config.toml
num_hidden_layers = 11
hidden_size = 448
num_attention_heads = 7
num_key_value_heads = 7
head_dim = 64
intermediate_size = 1792
vocab_size = 4519
hidden_act = "gelu"
norm = "layernorm"
norm_place = "pre"
norm_eps = 1e-06
positions = "rope"
rope_theta = 10000.0
rope_fraction = 0.25
qk_norm = false
attn_scale = 0.125
bias = "all"
tie_word_embeddings = true
parallel_block = true
init = "trunc"
init_std_qkv = 0.0257
init_std_o = 0.00547
init_std_up = 0.0257
init_std_down = 0.00274
optimizer = "muon_variant"
learning_rate = 0.00857
lr_mult_qkv = 0.7
lr_mult_down = 1.5
beta1 = 0.95
lr_head = 0.00347
max_grad_norm = 1.0
warmup_steps = 200
schedule = "wsd"
decay_fraction = 1.0
decay_shape = "linear"
final_lr_fraction = 0.05
batch_tokens = 65536
max_seq_len = 1024
doc_mask = false
train_tokens = 295300000
max_steps = 4506
dataset = "wikipedia_en"
MLP neurons of a small language model. Each row is named by its layer, matrix (down: output weights) and neuron, and shows model dimensions 0-148. Each number is 500 + 50 x the weight over its row's rms, rounded and kept within 0 to 999. Numbers have three digits each.
A block is one neuron, or neurons of one layer that tend to fire together. Before each block is what it responds to, as a language model described it from the Wikipedia text at the highest values.

Description: Final token or ending of a main verb about to take an object or complement, often after to, such as break, moves, answered, went.
L7.down17:555570480505373477404558582564498504502454560535447564400501445452434512456500438495399516529523472502517534506462412621441522542549539476507505546617542474537420526449558482529547531469506484534506426528472471453470420568533473587494493559508536527561559436580544556527470468492478471542502590426529503520450457479466549481476550477492569562412478475520434407509508463523435496545501582604467486416506462426440513563471560583447475535482467478512
L7.down28:449473487520493502421486551430542548441544532547481510548453566446483566494468461514579513462592520388475541501585526523500477616486431570481472465457554444501534553442524594583410493474512393457471507502536451516537580507499476462554518540476546493557453522613493573538493461511515581529482444433498445522558462451559478527542474478566527516483580503420475474533496508543511509557453556476573495597481471511465522479496438548466433552403563482492
L7.down351:593430465406504519481518509473582557491477517492441529477441508495507545546551570563407470430502489419567485490535533512434459588457496561520555487562573497501450555537528492547497536475490474469510498600589408516438497427474574510494480534486485408514490493456478444497427544483493484510472546453573474538563490555497502528505487566494517523415606527394490440580444439563494498560435441473479513427535547472464499466530527604634480443475560456511
L7.down461:427496578504450531503516514509489493549494540428473515467408515535491556522462372499509511490531503505486483524464498590517497524516482467514563492474476449552484537491519510642488502513517582563503496528430513487422493506501466538489494513589515503491546486534556474517508471496546439618559458475587566500479501471455519464468554573433440535501503593547469419528562468436481481444559534494553453508485551471442485499537410413547502448529494550497
L7.down1070:496396537494457500422449544541526510499485502514439494491508539468515495483468526525507434506477606466582490559538455452451486485427466526503510514545451511540409521551522508476498562466486507547524500581450507533375588487432417509501529492492619481328531439487446535521440503425446514485464596489557578412424423515508470500486455516525472551384473570461448418479540539532543499477506498565557510519644393564439411452521443478483486388523605483518
L7.down1444:430425447493487521439508520529496541465500379542477473432488511519505467513464394515603481520519481412562554443559445488515488545567519517583527515569564486512478400497541487524494442483500515391514477439528505473354532538512476548496531488531445456493416503435508475490507474504515459618474632568413490454524519554433596500553544433450448511504568459467436515585426503490495494459475468506511474480493510417482502475451528450524569506474440537474
L7.down1712:500464587501552549548539484563493533493496426511491494568478484549493507487470532498507517512433448502536474558458514392513449533488542473516507493516562508499555560446558560524498505552530524501464503526443468490487589504355539582516444539514550490589479488469490451452477472490396475545439647538519545531445454406567600560411488481489489553492548557503497529543437529532428470400498481479477466496497528534477557449485592505505497464497533484541
L7.down1733:528494443434511486503533542541561436449431523455521406428514535551471612536419482518602516547468543447572513430554496497538405504523552504464511497481499584473448495586545523563501463519477503601525472490513474487478511434539545549462536502541512418463495522466577494500449456605541535441445522481424479624473498508512532511514433501465481488370522489596494475590464505463536555469472471562594525452562463464476523521598464523574498464481563477653

Description: Final piece of a noun naming a person's role, title or relation, e.g. governor, founder, friend, brother, actress, usually followed by of or a name.
L4.down73:490512467596543613541494468522522460513558450535476543487504472497466418528490598495540570532563441547472500574490425456549516515431453479505412472534555469432485574557610509523525448450587551527393531438586462512521437529494578532503522501553563497484452537423474504603517526556526467546449506542583430477602487503521482441507526431481530451442408483449437569456467467473479510613487439447471530477590497538485556531487431473505500409574508443531
L4.down506:518497457558517461502531456396463541545524498499551455481464558501529492462497488511525554546423518448501509521546461572538511506439519479500443565509446544451457408484526406562509531533488401487497483533496527504492461476429463553508538571502532493397526461479532635561407501541526478532478410412465510519537459482431548446471460462446536503528469421477570554536445494569416522514528576455493569553512467503436548593466557435534517550494423525488
L4.down807:458477632573452471557523567500436554502573573468567459513514511492586527412526494519476554535540456541456526496430541515491427436459511575527532523475550450496468511480552455471455500509516444520527486446484531459387487598508526508486545510499455539466546508452500514565505538541501492545479488501488496562597456575466509392638414380583502477565431571444493505540469513530428587541513504389469466500479488481524444596457471442538581476554582460525
L4.down887:503376486593535526474473490494465399507523543469507470501504533431529516502475462545524625521509538437552471488475502560485482490500469459549595483568596407474456486526465511448517428477532520619518486503490465361514449531467518485507559433535499579512419503458572502358542481518460469542516537444548532460538481603490544436511463386468491528546469434502455500452660507538497478452532511488464527488494569494499446574444467456513494377522601467462
L4.down903:522512484594511444497563571419502523523484522424531491465435562542553447547432541519503461609550462474611503526522498460449494564445452468441564439487443583418487476540511459494407482491469502562478465551425374424425457525459582451451571502471379563464460518483455520516476490549568496497436532382527421535487529529502501401537413509470479504541519449465481505399515565475528494544598504441561525528533489540555490526402532524535586486593538482444
L4.down1160:477476456556443455517435563460588482452511564450492447561445537486588539473539439500598488502597461516605531533517540476474522455487534509500532478387638518502484510469481469434499424567506453442470493535507488533571483472558450477556492483510369580480448507421556556629445472540547528530498451451534404520561565556538496430540457452457530471560481468486549475546458531451435477518505530444503501557537476403413526619423475484560530492495515376471
L4.down1466:498462520693517525536514558557573483505457493406519484526490548434523511549487556579548541447439512450497543491528534518492489667431439566585551535406455534524490470486573477467448461474500524462451511566493416533419407521463494479477568550553543515481469482492473599508389507571510526524538481463442461585562525547384516486522465469549534583508501481504449586510453525469450511570542530512524532519503522487435510490491424384506635480587500527417
L4.down1777:467569588471518495596423556523529618563550413457538503542402496424409449485484567491515507497331544525559469529470533534477539543421473501527581563473501579624462410533525467464489507479452492532433544463514416413493492500401531452496437540529486405443557429560426531533593473534516452481571593500493517478415387481550431518395524451530502425494560412499513502524488524533486543579516447529502565511492496526470604494506547596575562466494438534482

Description: The last token right before a person's name, such as a title word ("Minister", "manager", "pitcher"), "by", "as", "to", or a table cell separator "|".
L7.down177:520503590482497452545539549426499493537577453570524519516550441497469531501549634489431549463505494560616477491587490465506587562456545606447419514439528452562472440490502456493480465441479506564471485637568570572451534431555574503412525492410438446426558441503522360479507521583548465527540483510525497463579519523491467529421476422490461456500441411523469499496488512532473485475479525523514466442559460625560521492649530486435514513478545483548
L7.down432:442573543471468522525508503453449456442510524603433436539501298480485457571544518522544466493458537542421589507512472518477373464523582468502472554598521464447574533485565558526515444448443453346420521487536566504538570485535488441538476520526474431539510542428507505494532535505380483455547434566505524621494505467481441584462505542548471621476574584543494473481447492537517506597498453579589543510540501452518473563484524473586497450533535566581
L7.down516:565516495540449519561405594572537462466493483489446576480477458545474469589450517426515457517464487488446510432496468501468531511442483509483460395428514495472553449435562441480536474445548494468539566519528417509502396422516573498400506510477490482488547507464530462504540430465552547481620501518462440489539545528559503505525421452406578512430447495414531481511512561512457508506553494583453499505524542617518541385497462461512470484523459417583
L7.down564:544471442625589388553450612441472532427548415463497458389535443468486516448518454551455561479543509485495459487506490451543535554448481451489479521552373543522518552449470444546560573478573547466438487552458506414458525565441535489479617515534467514502532431471487587518487410467483513477486525446528439550526488496474467463498450448453513445485507565407415555575550510509428539526410580460475568468555500509490403457537528474501476521448560424508
L7.down1292:489494461567600462528554566506425438510486518485414522497618557515594486499533502532402574493548562514465444396477505480527489492467550525451506468546484550495451542428460553498522573441558660551566529537439543494440448526542508492452587539571552463393456545366525638516569516438542491587479495492548495493500413432462407500438467472483412417521480476448397565576501519494491637484512541411526534455559489496519435522544422476449429542497563458467
L7.down1468:597455418589470469501504522441507487497514526501473516550463573561544428525520443632473513495512545543524442465469468508518502501444458503478457437556432561391415479393507481479482483462575487537534522512528637506507540493544423441518501547434460415423484491473494603510511450512469439589511497528453444525560499474554451505517595471424515548620474393469437470650475522595469396597389506491465568503525483506433512582569470487549394504452446410453
L7.down1490:480581508557460517514504471485443581414530490531474512511477322549516546487461471508539495501509537505490422476542478533453497449423498522509557554561529488532487548470573518457552592501447446589554567361611521508631379565465477490488540494458501471482490490417493493543489506532486527488446481563406467538528542575490542452510500481548666558591481452563486567468516425572559470473517531456409507432506517482561552499566509563479475493440564517449
L7.down1587:527540515516436609530466470511469525606382509514431482497465401440418439544460514448455511435444537463511478514496523547525453469592506487477484530587460478484493452460491500408426533532566480456515527477601558505565583481493485527454469451491551503450530657539524502499507489505517524474513444560473458505535480490543476522466459552555526564452462376524556401520490521505539508526454536519493509451496478470528586535552517506483415549515460498552

Description: Fires on three groups: by in credit fields (Edited by, Directed by), blank lines after wiki section headers (==Demographics==), and word pieces inside names (Der-vent-a, Der-by-shire, Able-Star).
L2.down458:591504448538473496560520620472489542579457471483487517490493451532505558564495553539476564488487496427470512396517530450546440516491446504454505492505586506521487466555459487407518511463564528566472518490513578537523494483506450519545541563521533559496497484438517390458554472434558519520476503597564558541455487526503542437438560503539560485601571475495471528470524492491500508486485579448507447480467455513438506531469402472484518361470514458495

Description: Final word-piece endings that complete a verb, often after "to" or an auxiliary and before its object or complement: elec-t, believ-e, recogn-ize, lear-n.
L4.down624:467509491481449552454479472520556568506615517538486464470540333519488523503459475516414424488449491487531465541600541637493500538549505480517572525632466460462474417592476499513529491587473494475419580552509554500462470488524584382519547490478540489464479510423504493433463506520494523525465477486449498516571456440423518503550469469510533539509495495471530486566455488510485444612550590408464468576537510441523472438424487611479509502549564464524
L4.down759:438495564435529478483471615425505474532573621548540534425518449521517499434545575505498504438534506467510506429554383475632517544521515497404483417498573537467486516505499490445491452480507497473425531476504498499427352454432414496525538394507485501502391493508442459458474485455543447513441530547519442503496493472502460485485620460473551581520429474408522550482436535530530521524504447576532485544519439501459538485481475564468500528432538500456
L4.down961:480559543466494632494473509475573564546480454537579496528534526569559533416531513516527501528582494431485446505541458487505524522548495471584508534544490560580532424419479411434457519471473471506538461463487536579517388449390453509475544608554484398537540546478513561503448422463479529573583577456514555481487446458582567507500559493433569490434561506423522513560561430490540475505591522505459429477520537496441575406518552425519473449447444465527
L4.down1294:488584543505471447510503606493444562466491522427467504517500443512549476575460369555498430468505479435442553545607454511558500538526590558458575468452522443542576526578549461498552388545546498509462518506529525484475582540475562499450566430548401487521490512429426436430498502516506448519525423455460563526567467489522510531499543412416485444465549494521487543554452505463419600517454526417513554647535521486434534447492510532568433471423545612510
L4.down1329:457530600445519528514364635514487504576507623482465490478534433453433483443442616482410523448521442507569561483563472546564486553434471573535533519492508573432450397507489478447476448531559455443537544502489525475401417487425557391459555502531578547615572542456565470452460501603404561529537485498511522510564448525561449485466525491451388530463444493488460535529457571529464586457426407574491484466477484456474514498488486596429442562526413520517
L4.down1713:570480507513485567431397399455516542529504462612530576519472416481481322507560486408471509524469456463546595502505450643494474537534598482490514520596545451605516491479484481437501518495512555469503481420468516604463450495438555553413515554544560502574499509436475492484498578449523511527533522434428489512560556471519503454471500358532421450465485518524555530500394504449454489574524548457500442592485468499526510496485630506433549490449520556526
L4.down1759:492470530475467471514413549498542455533516551554534541461472388437508493489574512630456540549470464391529455569543438602556412493568470454522462535472554461498452462532454442573568356507498560559514509466525488533471489503487491578419522428621495552509417528479476470539431497528498478507506465462501454554540425469546430483419534396501421552495537529491405484533531550480476576508514484480443588480472458467470498442443555530478478457476542511608
L4.down1772:485505567568446507500517524542461587489512505551453540550477325446541510402478622546509471516523453438466525459529571495429569533602480521503527434450463521416505480578573409471498412424541569520453542565501373540546400455438484481476425466566491519467407500470478510489475504542537555494585512489495535513411521532479557474527526545437546538453480558502451586478483511559473521478556388511515550532536546445568521574523516518455544395527456450556

Description: Word endings or whole words of verbs and relational modifiers that take a following object or phrase, such as helped, rejoined, outside, northern.
L2.down24:483486435498501540410433556470426544459478510439458467447419537506429521508389518520498579490471525568518481502518453548545525535544534559529526533500558443499575518460491417531538412498484518522476573432462535625544498531529538494515502512520504528546505393587506551569509531590493474506623561519441361571552588553455532515601550492533485473547512512474426577454397471416420482553488493460543443494529456465560492522487464504586547473534540508503